{
  "n_layer": 12,
  "d_model": 256,
  "n_head": 8,
  "n_kv_head": 8,
  "head_dim": 32,
  "d_mlp": 512,
  "vocab_size": 3575,
  "activation": "swiglu",
  "norm": "rmsnorm",
  "norm_place": "pre",
  "norm_eps": 1e-05,
  "positions": "rope",
  "rope_base": 100000.0,
  "rope_fraction": 1.0,
  "qk_norm": false,
  "attn_scale": 0.177,
  "bias": "none",
  "tie_embeddings": false,
  "parallel_block": false,
  "init": "uniform",
  "init_std_qkv": 0.0227,
  "init_std_o": 0.00463,
  "init_std_up": 0.0227,
  "init_std_down": 0.00463,
  "optimizer": "muon_variant",
  "lr": 0.00631,
  "lr_mult_qkv": 0.4,
  "lr_mult_down": 2.0,
  "beta1": 0.9,
  "lr_head": 0.00606,
  "grad_clip": 0.5,
  "warmup_steps": 200,
  "schedule": "cos",
  "final_lr_fraction": 0.0,
  "batch_tokens": 32768,
  "seq_len": 256,
  "doc_mask": false,
  "train_tokens": 230200000,
  "steps": 7026,
  "dataset": "wikipedia_en"
}
MLP neurons of a small language model. Each row is named by its layer, matrix (gate and up: input weights) and neuron, and shows model dimensions 160-255. Each number is 500 + 40 x the weight over its row's rms, rounded and kept within 0 to 999. Numbers have three digits each. A neuron's up and down rows have the sign that makes its largest values positive.
Before each neuron's rows, "fires after" lists the tokens most often just before its 100 highest values on Wikipedia text that the model never trained on.

fires after: "to ", ", ", "re", "and ", "S", "c"
L9.gate383:463525524528529543470515563523531492561469435458567564478540549427537522514544505440513480542478499464570518523476446472527528492465529503520450503528561499508530515490514490461548472560482534503573574445489495489478543499443497496433590517509427530472579460535502532468460550540442474501
L9.up383:502571521453561512442478491481467480477414496498509559583495518518530481538478567448562481477510547539472536474491480464597484486496502466550521507510426544430486579517520479539515489452577511464470582466526455486468527545467453557533525512512443491460504540455512539399552536485475516516

fires after: "′", "in ", "°", "mus", "There ", "ev"
L5.gate496:502572519417573536450444530502467540504515516499485463502507522513470501458420476485449507499521540559576526497488587485431493569490562444532504550548477538532539492517484541518557488467419440490500518474518486553508434523434476539499438440488501505474493565506420582551490559442457491515
L5.up496:563493536430547560565493502551479462494509493583517471551452467489549537462516473482523517513446498486498506458461507531529489537541557522485530545492488545456489475501545505516425516427458506540482471520506457561482489459546517519464409450526376529494552479485443471471552483518545481576

fires after: "D", "- ", "–", "L"
L3.gate96:542487498467547549500454480480491555507524528538563531460583404433550521558529509442495556555464506490564542523517443557525545478561553507478457478483537518477464537486518501473534494469508451502494503464522437471492449503517530510601504496560532467512527530491473517488502457554509421458
L3.up96:484499462476531534522456479472541526544516524586464517468561454479441521544498511426562458522514501487557463525493545503495486468492494495496473485443516530508570447496510439484557485465509424501502515485513505510447449545583531510593517479514484508538515506447503508474496471514510507483

fires after: "| ", "−", ", ", "Time ", "."
L9.gate269:438500488561492414460453503507486535561520506578533470524496450525510510509374605477456529467513544534460597430551464491517474494475531471495525498437472531536382453491462505549553518483464543478497537499532570411535550457506454451486602468553495465529451458488540476526479505481494393480
L9.up269:455430584541495450485552500421508448521521497581436468424498496508545479543470555522528441474473464456555424470558489510571538449515436498462454455488565574462553458482443509524544484460507452503585488465551567430485524447565469445570591559525459457499503494500480484523510520536533469517

fires after: "=", "r", "j", "'", "á"
L3.gate305:468457509494504466468406474439488498465545491510569464442538488505481508514459543520566504467490487521475470486535481507445470530455544490530529518452471460555472603419494481485486466518534518508394499466553483360465525531578594510398428499480533453465397475510486475501481540484503483474
L3.up305:432528579551523491524482535482470493534453486489516576463520484534513542592496527485506396481466465505521509468531499495380512525434526513584446510475490427523485528533566508475481450413482518582504528474527475544532508529558416508485521467488492522525495606439515486500481557511552510438

fires after: "1", "2", "3", "1 ", "0 "
L9.gate70:455478425523501504519551479416492496517562495425447586475487539478527506482535455448512506446497441528539436498505507505547492542489521603555532506533556511502539500474485507529464454498504489471440545501569494526441545462489482462524462539527480502467460453475482474540502424511466458513
L9.up70:427535428448505457583515539519562557450509478454455395491586505464445517514594538493543524518421428471585499501454502459515533509445517491524466535462456518509493433443476535489516477440550491475538497482483464513550416468460503533506465511472476486528487534472476565525505477490570496486

fires after: "F", "l", "sp", "fl", "pol", "o"
L8.gate428:624446519497500550520579583477541527513531404558553541513472466545577521532495470452548479573440492433490512460496538565471521543505535489506489457560467499472513458456516482481453497551441504528510511464534476497491581468534529546520548512520543508499502518506514427465462531530450400516
L8.up428:460496504541506562467537550501441566544536575507509550503546460499476460536424480465553538444484539462498572417463508449442500502569468505458513469448510494500492542606533501509475483494546444470543458550413490500462503413545498508480523490488532494551517515447550509449476555520488535459

fires after: "′", "c", "inc"
L9.gate303:522487518527468467511457537486449527534458505518469492510520517513513504549472462532471500405442593425519595506477496463583519534538508514537469479554460456499565580480444486515446567435528502496478485456516541494435523528544515456478439505556406505488585418454459540539526577553467523453
L9.up303:487480511448515557524480441461426495445553465485546462540433535542522575489490554467563502467539546492509479518560566454458439556452544461499577579542535449514493482487443592513560453503438425460507496495495484460452510483470504462466502513474551450487509539485484512487495514529566516538

fires after: "| ", "G", "pre", "J"
L3.gate224:545474496466501472447517461456462454491496458494517489542434483479529500437544521505490549504490521455480399548474420520527473473517512561534490547548442575465505496529566452480459478481537567450523509529462535510477517428454412469507464540546532517488450539560484524496569519448509465495
L3.up224:542478501493492525474489417550507494469486483562564524474467494480470584488586484475480553469562607489538483491549506504503518495439549453462545440526482477491469449527468507570501463519485527479502419560439529522536491499507454450493467514479537487483482444580507487476557487546521377547

fires after: "| ", "r"
L2.gate163:550437501484525508503456516450461475548472467559441573486538474487514521564491433487508480510548392463478452507543494512497497555514529422502429478522512501528480493472489499503535437538466491540452484396472590522517569513467503510469490470461443454452527497485473511545511535484500504489
L2.up163:457472493430541516449523519529456469535412519500430476437483457421470523464541512538535509516510457511501468535460515463533474507571497482464571458522546532541441482600513491504611467499492565566558506414484566524546537503482510462439504532530480421508524400470488424497487538516559533533

fires after: "201", "200", "199", "- ", "Rel"
L9.gate507:550500497430494433455523504505521519448504498565429489568513511494462427488503479536527505501509488477540536459494523461520546489557550509511475545494470483542505564485494561456525507487490553459498521483511522443470486529469541487580483457502478509500443442486421423442475443497485526522
L9.up507:482456476474431484448540450592475550483489478556503468444516506488559501501516605545550529465462488556416481477516516445528516482498539417421538423480467572523514484493556501446445514453526513502506523486545510537475470482547532527475497476519509477488429499505552422540440451472519466502

fires after: "H", "h", "ch", "Ch", "ear", "l"
L8.gate458:552517456518475513506513468486493481523508492551513473508496453562462510478466544542563494457597558546415489469531497498551501561515517551553478547555515505532517459496519391485422553524448462578487515534434469456476486473455553476526474558465406534484535472419499452421519604449446491472
L8.up458:520535440527521500440545511451507445481496538474518478452537519482567489516470495538573548444555422625590434404464505532507538488503595464490514456469476539493430508478504503482528474475482578588492492535467537538508468554484528522490553513522498558420558464474545483541524503464483561507

fires after: "b", "Gr", "gr", "ri", "sk"
L8.gate341:479582466486490536491550517563455565489531566545486529496499429503534496507442425491508470469516475481585543506511476526530495499445464474574418488554541523502440525542539480502493472493457488532511490500524479526484538490478496517478546458528494566505547534527489487478491517527494509529
L8.up341:505468482526471470527524483462539528553531520568528475523556438474486475534430446464452515452506539514446511472516593494517522472470524527383457598541472556538415454480543489566507476451513546437419481523524503479502565504428545521528505520574453479471449474538454529484540427494521496492

fires after: "| ", "L", "In ", ", "
L3.gate261:454551493569471533583525469507448470506540519501466465493566543524425493499526514452443504414473516473456568476465459400569543453537556556448515487547506500495496457553528439603526594506509495485524578561540563439513497503511522540447503445509536530538510547496512504548511513495522534514
L3.up261:470513501558481556541512537547444561345588555465517483552504496513490457489537475445470467433495506566549482516503520505504525452473530528481494573531536488460468477508484542529490471563472533502492614451535517513483479516485583398538478494522533520547455515489412518486501467533537471489

fires after: "′", "0", "U"
L9.gate348:426535530440548513555509510548487488439496417481511513574573466498519448534474563545549492507557522499562507498434556456551513551454483522602516476483544464494537503437544484492459523523443485469450519533491481526509602467475511502479512437548449522446464521463485549516528558435474493542
L9.up348:526440502489499454525447443521519533510548500486526558539489488503486516483486450563473522529531443526460585564522504499506438538570552523511447504544458527424491451410485474457539553507438541516521389477510483467420491548490499486481471436526414446447579477407446547494484531517522537512

fires after: "1", "2", "4", "3", "8", "6"
L9.gate337:455512522490475510493521529483540534489484522498555488535446491492528514502536521499568475535592492514457484557485511425549428529440525568595425569596479525483454486570462497462490511502513514529474549525552491535405500568462546534513492534483435428509489475419484457516488514547498518484
L9.up337:506545465519509544498554538578514518500490485477553519482444481531456468478489458568482447491552535532495488548537485510438440471535594504493532517494501498511558582530491452454497523536493531516540526519537491447478427461447478542464524439580481449519471538572506464473493448462511523453

fires after: "f", "Women", "comb", "Men", "comm"
L5.gate272:496457484486516542506518505476544422542511445486507484551486497524501526499508539527525529466510527479498490515530621553469490489480444522541493458521497457501480573436489475557416474510557540477506467443502485408547497483437461547464498567456512501469469519431478474599485456504489476509
L5.up272:521497537443489552479489476539532451537522500458539525581577549489503500434499477523477549551651422506489505459507523480512530430465490512483509438495485528535505412456534538460407484494459456516466453465518492550519525426495495459475471589473560423430546440464502508553490445461420483489

fires after: "| ", "\n", ": ", "): ", ", ", "t "
L2.gate276:473529503533460444373519507529489446554478442523504467498473475472531473491524493494509484443465518508589501496480450464460518493525533506564573471435477435461479523498485553530411516542498507413531483489450485456562499498515466471482533530498463473510486510484549517534547524483480437502
L2.up276:418503475489452495414478468503470451475442411519502488516487453512549531431527554467545494508494509492591447458512451450463492495501482516513591466480452469518466510445518588486491546513496551437499486470456457496554445470554447470487499488438492506526453519538500450534567575472481410502

fires after: "200", "199", "202", "198", "201", "197"
L2.gate282:499544525480429396448510527500537436574499436523470448543514500449536469448499450511535425557503522494492562535524473476467499577488525548533496523488536533540423512480499531488449493456476545525530518475495511482532520447519493498483535494543451509546445503400553526526519503529413525497
L2.up282:486497516439498455485516508493463569509479534449558562535406512537530547459544508471493526498480461543477482484465488521522479567504520446526537494458478474493517494487493468514467486417502456443438544410430491486458527481537504511554571519427528483473520603415504540545541514542527519484

fires after: "201", "200", "199", "U", "res", "196"
L2.gate29:483606500516441510555449580507484467408496483490507548482439455480505575538427491513462457447474521510500480486415440588524581503486498542502492471497475399528444518535536487482508461529493464416539440551522552469582467472576556458480457537553498485518524506468404538455545590517503565520
L2.up29:520567485515489505498448513518505465459481432520500505487443560419489540544464532530442526501517511510447528488461443525485536467501509572491540555497453477493442498516532421558499499564437472510473454576575565454567461431449508524529504505555559554509488488473455507472552571479500501530

fires after: "en", "el", "pl", "Str"
L8.gate289:430419487491578430522458588467466491541514597458493507534558487576488512511499513514507486520456464483527421537540505571543441529434497463451516516496399474478432598532522406534545504584537545484557552496567561461472528456488507531494462529542430460413532483475492481455524519525556515544
L8.up289:539519440474511467474475515535463470441479483508458464525501476519473440481519561513530478485511528540485507539449473482471501538502534488480467482571464498574514577522505442492554509511490451452515474480437501433580449519472494569504551546549481446476499467541435485463461504509551457501

fires after: "′", "°", ") "
L5.gate356:466468533476543489524481468557510518443493461520467435445536468430508481584496463528504451537465485422503516479479477451555504434503528499418509532434507487459454545469484471422447450484458512546435485522445521566533512572582508484531511585469546493536416455563464492473585530506512525495
L5.up356:549536534469530483453516589486469461511506492473507486540470538509486493507558535485498507539482505546504483538472516515503460554441473423490433479588529499501534501446426513579528602568483437494493456552473506469484500530451509474465513527561524523454514497475514447490518503458490538479

fires after: "h", "S", "F", "s", "w", "Sh"
L8.gate381:440593420487495499419607521454539516474518481509488473519510458475536470462484511503455449539475461498473508459481483591573524434467454498591430535537553520465443462521523477438488480478512572479478448466482507560494518542492469525537433500533511562462545523517511533551462462454518449431
L8.up381:529501439517547528477533504482522487536469472465526570422574477511452529448470508578506462531518547535550488475488508515565482452527522481519469590549489397511512442490515509494477517422504576486492505557480556512489452513424500581571461508476494461441542481444514464529509579508502469414

fires after: "199", "200", "201", "pro", "202", "197"
L3.gate208:507468485421472517524548507439456463526488436527515481500493496478557542450513511525460509576453515472558511445513493494549486523498501535508506506530501475464527438461529492400518496416481536485458399494476550458598474551523480499440545478525525490511616461578529558498564490478511495523
L3.up208:530536478408494446498532570523497359517494529574521518534477535533465480498416472446517498448421522513520517489530487505537518466461530484504474526501506518458470567493576539493507430494486482434464451558570529521553449525497502486481582518482510488544595475507560493474477519546453569493

fires after: "2", "3", "1", "r", "0"
L3.gate269:447573412503471566558505499476497501501537538477512474489487505488481537460512496598525452501520440525436436534462511477520560620509493544478563440568505557460489485518443532519518495445494553543586500455461469503553516471473511495541504535547466429525420512466496484537439528464492497511
L3.up269:476539438462507525577404531485480477605562481479490496488566540489483523446477487580529493496533460456470450458543474489483537543426500483513519472502529539502505465437501475517436539426511485523597544481398490499502484466437501525582516523479500429509540482424404529514452514524473462524